MLP neurons of a small language model. Each row is named by its layer, matrix (up: input weights; down: output weights) and neuron, and shows model dimensions 0-191. Each number is 128 + 24 x the weight over its row's rms, rounded and kept within 0 to 255. Numbers have three digits each.
Before each neuron's rows, "fires in" lists the words (lower case) most often at its 100 highest values on Wikipedia text that the model never trained on.

fires in: "would", "may", "should"
L2.up147:129128169102159118153038101110138072099107140123157110156086122143116154111136129161133156126144150148122118128143111135126141125127174140115123144145125128119125154112150143112130156119133139156136131155144097109129141122100178122084084161125136172130094122111126121110139133099113121177118153141125167114107135123144108165120139144114127154145142102126110124154150114122168124111160127126115131111169115150114111126138128108153091074126214143113125150107151076151122096116103132182063151104131105112106120182125123121151095127101095099137128171129133119146088158094125125110
L2.down147:135129145160122151115118136105136093122108141156113148100126089135137144127179130166118110132125136174164104178164094165119139157101100118177146145120079147146115184113141105158117119128151140135130134125114083110117138145147129110138152132140156170105125093149086150110146146091166147095117134115116144151154132146132106117123125088156146185130131101146105122113132116107080088132148071150102107125164137134191101143121122154086103112065157153133123102102117142139140133099098149120112151135172096124116093129137137153134110113094128103153147129107102085111102123099157141141

fires in: "he", "she", "having", "thompson", "not"
L20.up66:138120151105120096150107171096099093149106139144131170150117140106114106120115111105137132112150155091083157124095136156104102167098123121144150127139135170127120137128121130106125130151139171182107105176149125154120139139119177115125087131151100119107160157120124131128093108103170107144123162164112113135130133141189141155131147161077120099110122146105109086093110139096115093167167169113143125128112147107168118152147160091144138110129174128145147126103159142080119149165124103142107132117141136137162147153104131122182128148097134099111149153146099101131126121103110153075
L20.down66:090072114077132115096132136133151129111118131115115128164124115088174118163136174098132106140156111143154161133154100168112085158113132143141127124099133120134125142144098121155139127135207153111117130121180122146111084094107123124158140166197075159135145108143111085103144161165114128109089123148117127142131091129159123102136160083094154103145134146139093102126161139092166142123117125127127126155134133125101044146161118127114117132099137134108147131144142131135133135138123103128083118133130103153132086095163156139139127120140111135133105119156122123148122126155140098162

fires in: "music", "album", "song", "songs", "jazz", "singles"
L7.up680:142121113123100136151083149117051138123141129094139136155138135163083088149108121111104134140140139161141129130127149148124144124105129138124100152168087151075147095105136132109155090095132138077125125168104134171114134106120139095115084133155125158133142124137088122138136146103192106137117131164107122142112127161163091130146137125124145126112109152156168117087152137138123108131162169147095146145142158120183131129158141120137120119171135125133125137081161146151146138145125142107102137103085134119120160174130148103134145121114125128163119122140110071105092165093102190129
L7.down680:092164120136135159126153115139089120145110154107131125140140104163109147126139118151156118119120114146149116105133131141173096145149118125155168154090097147110122203115134106127104136119130118112095121147120106158132160133165150066133102164131095111091132110147105085127122084127121141104177135120141091152148122149153136128141139125102166091109116132104151170099148166178140100102129116114143133125137179114156115133104142123117178141119104119171096134100126114111150140109141148123141100080097150154156074126117119117141074110113151088122103153156135134139089191153139136119

fires in: "was", "been", "arsenal", "were"
L15.up433:090129116107133126154116182162156104096170115139134128144110131118094107137151118144128132096161114161108134123116141091111162104128100143126110192129152160146112093117127120124131165141143125148150089136117151108125091122077134169090134110151113098110105127142083125113160121118105180096157134164129147148123104137129087116119135121108123098149145118163077175119117127130147107095139151181126127125114111154142145088158164134201152143129111157135105099129148104127144103103103112120166162122120144135100128138112142120147117167134135126082093135132191174126099106140105126095
L15.down433:098144092153122137132133099174156127099138100155167122152127130104143112194140118078109136122111111121144108127106118084169117157073107123147176188104137148131147162110134111118102112178128109134107118128098077114106125125127104118126132137130090122140108151115126155105115179146113136101112155100117166114115116121137171109143137118161106124163132121162130094104104122156133110123082101125143131092144138111130133124128116160102195105163118111117144076153114137149127090202151135163119103143140133116136169127155082131133147095121143145115133123108144105116158134133164136153

fires in: "with", "top", "make", "saw"
L11.up154:132188120161135107155095136153119128105123131176123139123032144113120136097123145080139142086146163140124153144140120146102142127123143153130096108117111136087150114122135108090170155131097074147175141150140127138115124136132142089073094130102116134111109093157122145105111124113098123139121165144114126182141150161110144131132095116134111113130099126133122159125199130101134107130128134128118171094156131152147169116107115093120134097133126115120130155172152159125115122166095118150138139084128094110133177151127107136107147119078155127137151131121137099143100111172112138126
L11.down154:099149124075079104120119110136085162106120097116130109100126149116126108129119096111144156175144132154138101090158087134131184081149119112149102101101091125132122082149106111134137127134138115116130161165167109116126133084108134151106158087137123140146153135093175134149091137112094126129157123145108158092123138142116127106140151112124117136158078112130141173135146106137138133104130141109171137170115123164122117153128089126100123140126128127147119146168145069090166150118130146168139142171143144093149169147092118129151136130123191120142181107151119126093148158129122117123

fires in: "to", "guernsey", "in", "marathon", "since", "gravediggaz"
L6.up70:131143138137143137122093097183112136105144131101120133122117141131153127115144112172109182089109149130120156116169144119077134116108141135093128142115121135110113103131143161084113105154171102116111092154113126123122084169101170093097139178132081134111123102150094142131121122141190117108111123152161107155139148146112117184098133118113116142095117141142124117096101120136162123138136127186088097131092123142159135138152132147145138124159134131124098152133157106099116146154129141138132146153103130128145132174094153135081143192079133098162133110121103087159108128096112162110
L6.down70:098098101156141110132109106113128134115104129153134105162114137113106098141122136116104157127141116140137115173129119127097146093177131164137130094104126118099063132088140159121144120132147106135111128111092107137133164165147110103082146142157142128149145138095141118170121137137136134136123079081115188157153123143069109114090120093137139111116171126115126123127126179084138115130097126167086141110135119125177185133134126149145134132145139152148134125116154143155150133085105122061126086111108121103150152173121150150122127156112129133111109145107148180152128103169172131111

fires in: "of", "member", "biography", "mental", "motorway"
L13.up328:125131153155131106132147133152144124146159143113130164177105100122115129141115076144100157094124101130153099129102127130049111139134153136109119151143153103057156106114134137105114120139159143132121124168151132134128139169107158095132117128125123112150094143159085143117185111080159124129131105126176149147076159126151125134097162116146132110104104106155125148118113133106137095126167130144146148123064146123152127100113143144129104137138108077107137138138104114127154090135127173150109141122091162112103118093132115128077146151127108138071139163121175119113149147094108096121
L13.down328:184113101111143149105148131124147107135104125112110112121099106145145096152147096125135137105123126152117091137151125156086146104117103115164140150121157166097144154126148102136163115142180113113120131110119126134124126087124114161126132080172139144084111139107145159144129096152128142124179149137129089138118133094140153151123202144148141189146149111165130140132105110049095102165125149153119134129157124112149147075119090160124125088106171126125112141131099096121144155128139160159117133102140130132130105153099129147137132100157161114099137132119114091071096086119121124132

fires in: "they", "i", "we", "to", "parents"
L18.up629:134113162122159084118090142132100105194149129135079133121106132144110091136113122153178122126120113125106160140122145118092112120137170124121085177156122159099135115145105137098145176120112135095110132143128155157135075121156151148141105162116145092109141136128134173133145135140159149069128128113116170143096089117137138109106107127101146089076103138143126097172113091144116140144147130115102150122144123104151116125124171126134142141150199092078128157117150117148121131154143116141117154123093134144120127125112136132121139156132144123148134093119164141148098108083101136198
L18.down629:116158115108118115136125114137135159146147143140092111142148140154135146136108135119094152134148136180139181139122089120149079177161138155140113121110108113151157146157100130165113154165141156110163110130125162142113109141148122107091106167069089159168153097123094121112105116154083083136111095128081160145156175113156121152122110148097137118103145112133121089133120122111158143119100106135157148093094159122110119126126134095169088133124127151127137099176140127135119120085068117152091094119108122124151156144137154103155131118127104136109135134133103155070151128135115104098

fires in: "may", "april", "june", "march", "october"
L6.up541:103126111146120107124111139110080108107141141115113115124107119115102127141148077178112126100132126124143191130110147116126114112136188129075096107110118159120147101115158227092128119130123130136131151129112148139130113138100161123141107127109071127097071111124111171126176152136164159122134133188153126166077099137144126161120119121116110114114143159144154132076143157131098111148131159157138157126105124144127139125112147114164154104138154145126147145080097096156107148167132092113119137129104120104125159138113124156077110119132151106146138132137126129108141115114091152144
L6.down541:172088118135122110110124115110109168124131135134127149134146135106120148148107107136133104128100137153127148133133122146144113118111089108165152126125189133129129142192115109136083126129165138145107152139162092145094162115134102118107133138167142143169156115144086129123116130115147162141173123168102136083128135152141078121201139106105108131161126149102127140136112073131092143113116104140117130117114168142088112109196160116104148133150120159137149068148113110129155082121079113165132134144136107157119135121092093163128109090091145106098153116100112109117091135129128130122

fires in: "university", "award", "government", "college", "for", "awards"
L7.up583:066134141120139119134129113132145130125121128114113150111070111157103133177136141127166126098099141127132100128127129112132158086135131107097126142094136173153185111113132165111116086143142147077137109102171115137125143134090177151099128129085138102113093120159100149138121123118116148081112123126178107118082139153123114135124114111118120105146147153188111134138127110130158168123106115109085125142120164130150132108075175122128174112147124095157139148118119080097089164170140164164134133127155141160144104137129128108187143150120106142097134144105125124144084108139118145131
L7.down583:158133131120159118125120172128120111120105102101154141160125157093134123108097119120134134179091134126162191135115107136143102098152122162130116145154119097125069151106126124135153153077130140125130163130080111177115157143136121129151147111134087130160158133161125107094100127129126118139168117102118162153188101139126116106143108106100133150088095141081123131121134179129083084128146093156124127115152094136131123140147111149078113122119152167154095148118143155136145112149172157115135140150090139122123092098124146148072134104143151075160114128121109154124139154105093126129

fires in: "in"
L19.up757:085146138121127141133107184141138150122118143130149106133105160117147135120133127148153121147134144080135120133149131133120149113179161131141105132107111115062127153115167120106137132146134135143177092136163102111125122138152120212143125070104120160185151155144103101169136156129110137150119140109128105119120143124114101158134110112150187141147072116143081128097124141098106120131119108164173138152121149131123158117108113073137118085088103103092096160145112098130092116138122148159111167139130132163119128127113142108130157141119138084126115137114193121121155158126115143132
L19.down757:116149133168140090137117141101179131108106142109113111161087144090134120148133186168151159136136135126148136130145105143114112157145183141111115125159101131150065114148150087111097104144092113157129153122119104147150131150147087131117110173129097176148102131077121166114108108132140120157172119146108129094131058128066098112098129131113107116189128124150098126116130127136096107137105125100149114111124131155128126110096080120119108149129154107166126158141132131133107091154130116104122157154095131126129158114175095118178135137097151120120151148138119134126166149144118133113

fires in: "to", "in"
L6.up673:102150144084089150124109116161108126109198121114149145103134141132101150182054127159128098120123182163176118158117155130127150119143121134133125140160122097098117098111152147132103159117122151125146142153146097145149136131110141103142126153172127125087058148131118161104154072134147091089129107119126125109103095165154141150130125131130127150087102116146123101118093108118108139138147121146130150151146132117174143135129128116182149122102141120110100132125123118144128133122121140120142111132105106155135150130123143127147203148082133083106102162156160105143107136083099126112
L6.down673:111106127142112084135157137139168162079169100117095120121143133082148096113140121106129112134112154116078159144161162139142107136139145123122129119111103137110119114104112152128141077118154154113139150106085142139126097121125149164107149115064138144094143111099117127148124133158097150089104140101111158142141110083152110132097103125089157110183105187162101167127124157161131124089125130117098166121118095142123141108134107123132122159119152123123120123144138157108185139122132125160133159123132172136166120146099123154172117127152123133135154110141108106136154069169143078155

fires in: "on", "5"
L13.up94:099161077158125127143110139195106131124154135139138176158132110117129076179139075121071084120151121130111107173113139127145113109111143140101127149120103098094170109171112172086169114117155147136146112144146120118088119154122133102133142136129097107139128136131137131112141128077102129118086108170170118164088131101144104150109133136076122102088129129145147108118137136116123101154145111149098124095152152137149177128129141139139148121142098080121133097106182120126094144180126093119117119123139111124106160146120135128111144145143128121075111140174126146131141148138143118113
L13.down94:137109133113146160101106104105100127117157061130164098131122080114083155138169109143130157123143105167156103112125109117116128160122121112176140124151155119121109133100098139105120148152092103114143136158147122104107144092106083097122138105164139121110184154132118144135152162137104106168151164099140121121147121138083149151147160192144126069148163115149119084163126144137113132163094116162129109102125177106178152137123089165122153123116155108108116102133134099130123129088118136169164077129127130110123116131136147105137142135150117127124134120143135116081133109088137133103

fires in: "and", "his"
L15.up699:121150106136158134151103121142158106114138144114130106138065133144146131135124111132115140151150148095125189143125123126156160092109132148139147138130100144097120107148129115115142161124120141112117141145122143111088145116090138109141150146156094090125143112130055134110111074076112101164123125123106132117083168123120118151094134138150127133122125079144136118079125163108145149171139188128120115129124187098102113092121135173142123127168169082115119157080150114125113110141133162156134161134129140126119133179138127154159148115131075073124079135113129123110132092166136109125
L15.down699:152124084133116135116168124096170114131105132125128165129105135160160136125114098149090134106126121131180096149091085146083116138160136119106123083175143102139138128071123135116127176139120119121117097133122124162127134171098073138150180118130113112123143085190173116148063148122102145129119151120143093169145133154109126165130142121114105118122152158123130118117160108114137132106143106149119154122137122138188116132111123113111118137118104098098128141187115111135170137136112160127133145098129084103162096117134126116110125121138104141127143119143158136188098146144152077116

fires in: "all", "use", "of", "out"
L11.up649:140137106142157095154103198177139123121111161128104140131131131137126130140073123131143135119121128119083131150111119117116119126122165135151181128087119144107148136157132174133153136084118106151147113159123120129115119128134139122107133148153104100132158139107149126147137143128196144106156131143109149155114130189152123130172118107127149070102126106133093119102150112103139150169147129148131150164132066133154128141134144105111105110194167100124108111053177127105170140136124126131136148087118132082123162149118105149126114120125130139105090151084124093111128122112095128129
L11.down649:135101145127143124111133136093099147070142127144157151109156120085182127094141111145122167122122096124105106150165096133099135163101121137097156152114169131131100145116126106119147133073110168116144159126134125093152140187121135142101150100092113150141128150117135103151117114111078156096169117131106128116131163137087146115134125087109117109100104100114155118099146152111128116130144142122117127130158130144162145138133084132094167143106158102150116127115119104149147129096104141091147136118134128095119176140207091164184144165114128168107131105139139179105122139112134133151

fires in: "album", "song", "book", "game", "single", "series"
L13.up583:125102114116174128125127137116156117164082136102139137151104145129140170140151152106130114107110128153140144126112154120155123139126136136109116173120141158106129129159134105132116109104160125122176121140115085129115104155118187164149123131107108128112105115169066137111126141107129115106176107147175091128141125129123097114105115130116133098138133117190142133116218139142131099134123137141094129118127081127124135111180140051121142129162150125151105102129183155159148105096130111112122125072085131122096172146118115130171120151135103136177111127105150100124106123121109131127
L13.down583:143184135100136154168148120104109123101109124104151142136125107107141122153133087098136134166150142131105127098111120128145142127139108131126081157101109132157129138101116120131072152113110152148135124152111177088099187142132147108134165161127149134105154130107120111170128148089110149108124105151128109140134147138121104141138130134093125161167100124087173129116094150130143106150168127111174088129146124130130113129176111148102121090143092135120100094089151157109096047134105095163149143156169124105123109134112112158160142129158158136135122100122072146135128130133144172094

fires in: "the", "former", "new", "old", "now"
L12.up544:070164153130130120125121141168123120129124143126113133107110154128147124124107148088117093116109152165152115136154139149125152113122156128090107105148164142087130105130094149109134139108165100117118068115126134153085115129161147187125151131098111121152131083160119155128142118124150073115119122114112155122108101116097156128087139120107116086154138096181138154096149157108136144163139191125100121148152090163142172126139126109109077107147128142113098126161155109161149136122125119176092166113150118132120120135131157133136084141089091118123144115140124121146062093097123118109
L12.down544:153166115107147124105144148143118110120118175092145122135147111180144124123121163135162141149127168094143105128152120174146174092103080123091111143151141098137126133107116102124109098110120107105154131146129124090106130136116131113148150122145143087131129092120133108110133116140084084152101097113147139172131153138133101120104077107119113116110137185137137129126137133147098145102104089115086140108130154133114115121147167165128128137147115111117138135121086178123108178084136164136129086119138132112144134118208150128125159112156131189147094136118061147152140142120128132165

fires in: "is", "has", "was", "had", "are"
L13.up512:101131171139120078160108126115122115114185132136141118132134098144109148092105149127116132133135198116168173136130141122125133126120107169125103158129169168121153138117102160141155157117107123102124130160140111119118165191123178114099156123155093126143111131149112135081107112109136108131101147151123157169119123136099125148157153131137103133098094112165122105124136133114131109119143116136095118128138105145159177062064146132131074113123156105133150154081122152110125111148116118110128149108121071158152123096117110082141120152141110099083108115124120112125087142103153128108
L13.down512:130115168079064116174124160148128116136113132149156132130081093128139066132145140179119123137137156169108099113161121085140128146110069141151136132109165139167145115126083093118150111123111127122081081169142169143123128122165095122143104098164163158126132121089120108102131162139188146122172135108136124155134141093142110111157144138130134150102095082117097124172145115126131119106108127133136099074118150108134131144141107133150116116124143121139127101146098152112148133126084112119127146131146134148107126092195133142137104133139117124154109127146163171117118155120120129147

fires in: "was", "most", "were", "footballer", "began"
L11.up763:111133108135121106146111117133119102087085125097187127136122137121095139147135125114127125148139163150114162123145144136117149130069125139156116174146158114118179147098083131150172110060148121148112084116144146109086132152127146112115170089140114067115138132178124128077120102123107160091107172137170162138106099125113098137158149109119128150119127121106137107083136115132136180120161118136124105128126144129128151125132167128146127107147109136109137123177147140152109063118084135153109112117132181123062142133117141111104133140148143138134142133108124117148096160120097134132
L11.down763:113120120118164102104129157171149169128150097188137116144144100162116116154133147162162108091155150144147148100094140118112115114156081118140138123158153166155140091102159119097114142133084101120076065137111086097100135149139109158108145137096107132145090097157125118091140149147126174094119147147095092122125119096146101156117104088134111134080127175179092197121138126147155152135106155169140142137136126120151115118177111111157124125127123127127147108141126090132109133138121110111143106104120122154122131164154123144133089133135126100112150136155111130089120141121145134133

fires in: "to", "experiment", "parallel", "count"
L7.up594:114146094126131126130123188108066127103167130142136176104138113139096121138140113172137169123130130114142125141143116125149136126147169147073143128108184137164126121170111141112094156075134110143136124141136160083102127128075127173144087108140152106095114101109101114112124087121151143124117123112149136122122162109136125150126122134098108088117110120184118095119093128128117154095135105174142144149121148219134106126135181135145126129182132124096116112122116100144148145118132128142105159174115109116110134105114144124113087154134152109094102142131141136136091147111116164130
L7.down594:172091109173134114163178111165151132144151152114110130134130118140149110125138070094095121078155113113103134087143102173113101154130110105143137105117124093121125166138105119161128121104160140167134144105137104171114162172125126105117139105120126139138127172143131128170100091070107138102152138130161115142147129129136168151104105150122148102100090096112135134156192157113152114110116122133104122154130102113127133088089096112161121168165110130177123187135148118112161135148111083128128118133150135119128124163120122108117137115125121169146139089147133123100156103129122110088

fires in: "used", "award", "cited", "awards", "played", "male"
L11.up460:123146088139162106170131113126102140147138142132143119122146152088127152086108093126083116087101128189157143128121125108093116143109102095123111173118110111146127120130135121082161112097125110130155135149115122074140115147112144157183119154139120107133110157108152132132141130128137128113141105133142154068117153168120110167135124129138114110101078131161083131150118161092163121119187143145120167144107124117166131120160092106138082082146105139127116193128119165107157144134097108154084138086134142140101097101116091102134145147098120130143157127157135148123098110142126156130
L11.down460:101121084122169126142122156141129127138175130153128124153138115168090136152099136144110125146132119105135138105102098106110080078109104126138131156149169156136181061112121127155139099147114137106119134148106171130108084100154085105136073120140152127115122065148132140131143142120107152143098140131118124108106128118126170148123137108134144110135091136156139111169128108149151077140122147143166159145177079138103151139096157170111116116146159142157134073163145117117094119093129152160115105111116127169149094179153139129143124140141133149117111153095106106113138100106143118121

fires in: "to", "do", "as", "become", "did"
L6.up449:078153160087121125108089142134126099145104135113116115138149120157145147140112116146133166139123129144146130216149122122123141106133128142093121163125153161088145093133065149138171149118130143123105147125108158130125135120132123133137134116155105123122104137117111154145132140088149140155142146098104138145137113144174155123130118122086175054136090124154093111108148115133124146146147136116135131123126132098155139135177204131118109120124134075137143168124163118154121118123146085118139165115124141111095109173126164123099140143103083080107117162109137155163143125078101107138
L6.down449:137143135171118107139133154128112159119136134087098143121108112155109160120124138181101121142137091107122081122107112118118139159146136095136140145116085112154128157133166157133116076138154130121130116111172090164102134133112123145078110110115103143147129139105121122133134137158152116116121135129116124139174098099086099143150158118143112101135112125077169202137101139097163164118109122142116131121113144133129133136157076106122136155180121116166118158060143130087118133122106150119188184104154100096139158109170107157106136125137134154123098107152118114089133126153108109121

fires in: "be", "number", "is", "to", "was"
L7.up570:093113091104185096165109178115107066137167144161134128122124130125117150092086079143109129124119144119134116130123140160155132097150138132113151149155162132084147110141123165155157107097173091114118152140163129124097117160109148095119140142110107151145093081108106163124147125089115120090113130146133134136144125144126150132130151163117125149151116123150101098153122085111127108070179122153097084133130115145145155138165126147129141126156162149122130103161117111143113167147100127110102148125119152118125125170110136082112129112146123117137124180122130152100076179092120119139
L7.down570:121128142113105138124140140145135166123146159156161116185112168119118128149110154163115136139129167146075113139143082111094128147082112129107114097125085143136093195139120152158150102147128122162146168095129097136140156128125158107107141060105144096135147131138111182116118122169158141118098113142115188151127132143104136146098122090106147109110084103122149115105103127174174086133116106141165127124143091160103091127142082107106168115114090119110150117111147131085133117138134123116131155142129127125150110147110103124140119146147139156100145101122166125147114098134144145088

fires in: "in", "also", "see", "establish", "important", "do"
L7.up453:120149121127109153162121128162191114166120168155121125104105169152087123136141141146135110102128136131153122140141122151088116136081112125122148160131133088123126124203082117129140091152145146164137091149130107146132124130124146102124096154098149122129149160115101155157138140106106115135116090166155105121130156132177139116094101132124164111115082105166081128111170122078148127139156137107155113191150158120118095101089146096143126109166142117126153141114131165153135090145118163130116147086141091101143142121134103110106137161111142137092128107109149123128101082120128139093
L7.down453:069175111165126124110129081134113156181085127146120137176081103105132141127103133139090110073178155158116129127169114110102130108113136114182126121132121126106122141061119179094157108127132153115122140139098179120127123134110109090137122161141136163118152130135118101148154153148085143121126156142179099109111154171100116119122121074121150097120122111153116126137142152112134148100134110119158135075132139144190149140113112134130121128157160097165146126143141131097128135141091148109093093174127129140127130115151123126147149127116094142120121143117133102137120106165148120103

fires in: "the", "his"
L11.up687:121147108139163068147104106182141085141130137125130164133137122160115139133096132107104151117133109128141130161119131149098085132106206110131123141128110133102109174104144142123156092098142140130132090137142121115097135131063181107137138104178130130166123074106103151144131106133082077154140111110112137112087150135119124152132063138135151112143127062169105142106130149124124163145143119139129127128154119147134146116094140155143112101140187130114093112140115142164110133132135131100104159140156130143114146096142155114117105125134114098115148143112128143152086155178151125134
L11.down687:106113110143185164110109169123104158105120112094116102127120127173156141109106180099144121097125119141117131141141106136118126132075130129118111136171105159168119135114130169127070142140125130112114152076158120074134122120124108154102130121079157115135131155127099134116124099098136174089116134140106106116126154131114122147133139123132116158146202120119159120155164131165148115150121117095119094069140115107129148119124118128166143181109113140108127110188112151134127143115151171131112145121082158126107097160129114139139156095126173121101120135121156119177143082129140097115

fires in: "if", "never", "de", "should", "once"
L2.up122:129112131128103132121099119167088114082103156142152175147088138147096133115146087110133086133080166154110132148137134150136113120126145122114120148182126151123150145153109151138148148100141126140122106168127083116128127133146191142095133157128143139190128105144130125137126123087087116097110174122162148111128085098135132151072113156087171102102139121153111117163112160132141171113122128114119153141142097150176109120091146099134121090125171114132152118143189133126122119116111138136123139111170120151102133142090138076140130146120118101129136118109129106170089122101118166151
L2.down122:072121117148133121160159137101142107129112146130116119108074125159106152073092166151131124137106137105148130162154140143131052115139106117119131114177128132095128079136126108152125118153128138155120108120128145129140128132126145104078120123169156132116137120137126113148132117134124100129144130135154136175175125161097120170123120129113154096124159118142135166085117122122105124134108139117157089107126132122117147105133124194125154123130155111134115123130120144100113152120139063126092164154137097129141124111099112082148133103131116135136116110170164063179169147173074173111

fires in: "be", "find", "give", "take", "have"
L7.up359:092154124105138099120109119092145082137134170178147147128113119133071122114138132116142156138152140162110126131122129134130118155129124105127129162106116112139126182112116182120143127093145109121138108083140077132133140143144145119100122136135108131135116116102125155146119155111102111114127132147121140141112155114134113129122118111105122065059074070132132110127143132136105152159155142097162159160131090159145141118126128109133122073118139112144107175117198148156122069106116050152093143125124129123159147131116095160137162139111117134134152145098109148127139115073145110152
L7.down359:114156118129111120136147156140130136143124104106150140145118111133190064126128165096095150104107145121117110099125072111144126137120104124137120102130135147095135110128074117115151133121125124088113124123115108143130110172131089169138155145132144140167159117143102127117108121118174125129141142121171130117164106115092157129143143122114121123138132116104169121133170126073090123107095114132119144066143157080154093127165135137144103138102121163144085075116113128090132144144115134176140095157157121081148154137166158120167124136165145136115114196161121117118147130169097146120

fires in: "on", "house", "son", "hall"
L16.up557:115126141109111150101125124133078143152149130133143139126106130075107095098141116150128161125118124152144133145081142145085132142150117105103121149138151110082164099159146157113122146095103151122131130159100130156127126132113109158124111101123108083122124119102115149097150167110158137103165134133161133147133105145175148095137137177117118101100095109198124150107141121095117129144169156152168131140098108141133146067152101142095150125131151091080171164123145105136117134157111125129109145088083116135159190107119135121114163142126106091160098145163136094138118154127126143087
L16.down557:164142115080112102108157142123154082135152077101071141174152105149087127130125127128111123087161086104108149128126090111146126125125100086189122144138108123106146152144134145145132118150166101112129104134129162133124140128110134112065137091114138102178171117128130162098198107098100104110120139144112100116133130127119139148176106126116134090127105119165155127164139075120120151147107091159116119128129137141139096167113109127080130112127114117168149166120132149138122142097117133162172109144163148150138147147112143137121106144142112123095128144111113149114112154152164110159

fires in: "a", "of", "member", "professor"
L13.up421:088111140112113110152143117122142122151150109117131134153084126117120133107120098159073128111115169105120135160164142096089155176088146129132129144127135146072143125099128126108127081124134143124137133151112090150102102127103134180146151111115173103149124117143141147129171118123153106118137123085156148160135166128142115106107114121151143134123078123149116117124175149139118125099194118130098189137157121135133119119172119109128110109193090130161133133148122100115143111167102140113109117096166106099116147096122136087173113175120106130135104111114155109120090183146124098129
L13.down421:173204133131138109091092143144118142085166157134118097109154138152155147134119126153139127102143101144143113104095098143117142075165135150141139129132120114103131147146091122125126141090130098114146127136140125137109158121156163143118117138135079145092127111096149108112130139144097155139129155127088105122170094168179140155092145131139119085101127121123156112093133094131141122101068150139100121091115109163096114150118120119125139145139143087118106150101151102168117142165134126091157109154090151154131093147157124182079158150105142133114177118114145117117164106157126137124

fires in: "and", "of"
L13.up733:105136088118144097129061132128121121133133134159109133171116131116147103132121098137127120140136131115100164137139132158146134100108149135102121171119175147137149176141110154064125137141136087104149121179142114110134140115121138145148162065134109121143165119145122143107128116086100116131144148138085124158135134144151099179141141130123122113111069080153111077101145180137134151121148152131124125112095118100105139110104138149155078131130184064104105194132154125119140104116134117138135157123132133123097125139121128104123151152170131103094095119104143117132164090152102129129
L13.down733:159113103128127113083159139152169154137142128116104094150118134163165141171134136140142112088155149106165140119161146074113114097087167158117162152139115137154128157122132157134132139139102138107106144096116117136131157117144086102139156108140086116098121125162124088123068109112123103161127175103101085107143106147129130143116138108121179146108134082158150102091097185139127149160134148109167112090146113171158131096150117164092108112140129094134116166127098114101097093123115166092179147113121109105152131124127145134115098152110145130118135124137160129108113146132112140112

fires in: "from", "his", "born", "was", "years", "to"
L13.up618:078117156126140130132120137121104090111141138088180144131096142143130114162138129135142177100140147176116116134121114142167111146123120137114144118139148148135113119156097117105169134112133104141107126150173138116111173168133159147082112120141113102143152094150138154087168106143162145121085135112127141126155133147148112147127111138098183130097089144197091128144114147138114113148139127115130088132084126125111134110132162145104124105113117136159082123093123098135140095139040131163080154105173084124106167139120121164143129150139131126135094133105133134098109106143121082126
L13.down618:170141115146121110164172085149106159129137125119170108133125123134176180114128125126114130169150179077157138137117106163103188086123179118084117148105128109104166155124103187136123155129125084100117120089105124161087090120144087138150120121121132153123131134103095100125129132084117102117159103146114124140115180126127109119121124116104154110144113135087182115139094110099114121117158135114138105144119101128117149153148125132152087139127146109120147127151097156144111131116147119104151108148112126144203099117143127132120171114164114108139158142162122089109114122117147117126

fires in: "a", "early", "his", "is"
L12.up504:127149126119135131120094154147133093120128135066101123166130148072123149129130117092116163137136094111137172161097120169077107088118155091128124150137128171061141127163105120128154102144090128113130115109160140089145107155112172146156165110148145137135128111127086164106130092145143127118115192197152135153082135166131095141145120141142139138109108147113101126145151139172149144133122167100124102117104155125163120092104110125126097086135120147110167133107133154110123121156106155154116133122121090120098153115122152119146144142110088131109140161150133139098122135095112141142
L12.down504:130167156146113174137156103169101173096123125145087136117105162119114125173118138130109102150164111130108158137063191167115093126124134143152155089116111130149126161133153112128141120205162166122126152132137112104171119085122136142134122128162160141128140162148147194120132068104104138119125135141161079137128139150119108140128115107125088142129122144141114100120115132097157136098118141163132132102123129141131117140134128111131144149158112110123091124121155122098134112167114138100115148146140106137120118133072098105131136086079110132096124102113100073164122135112134128096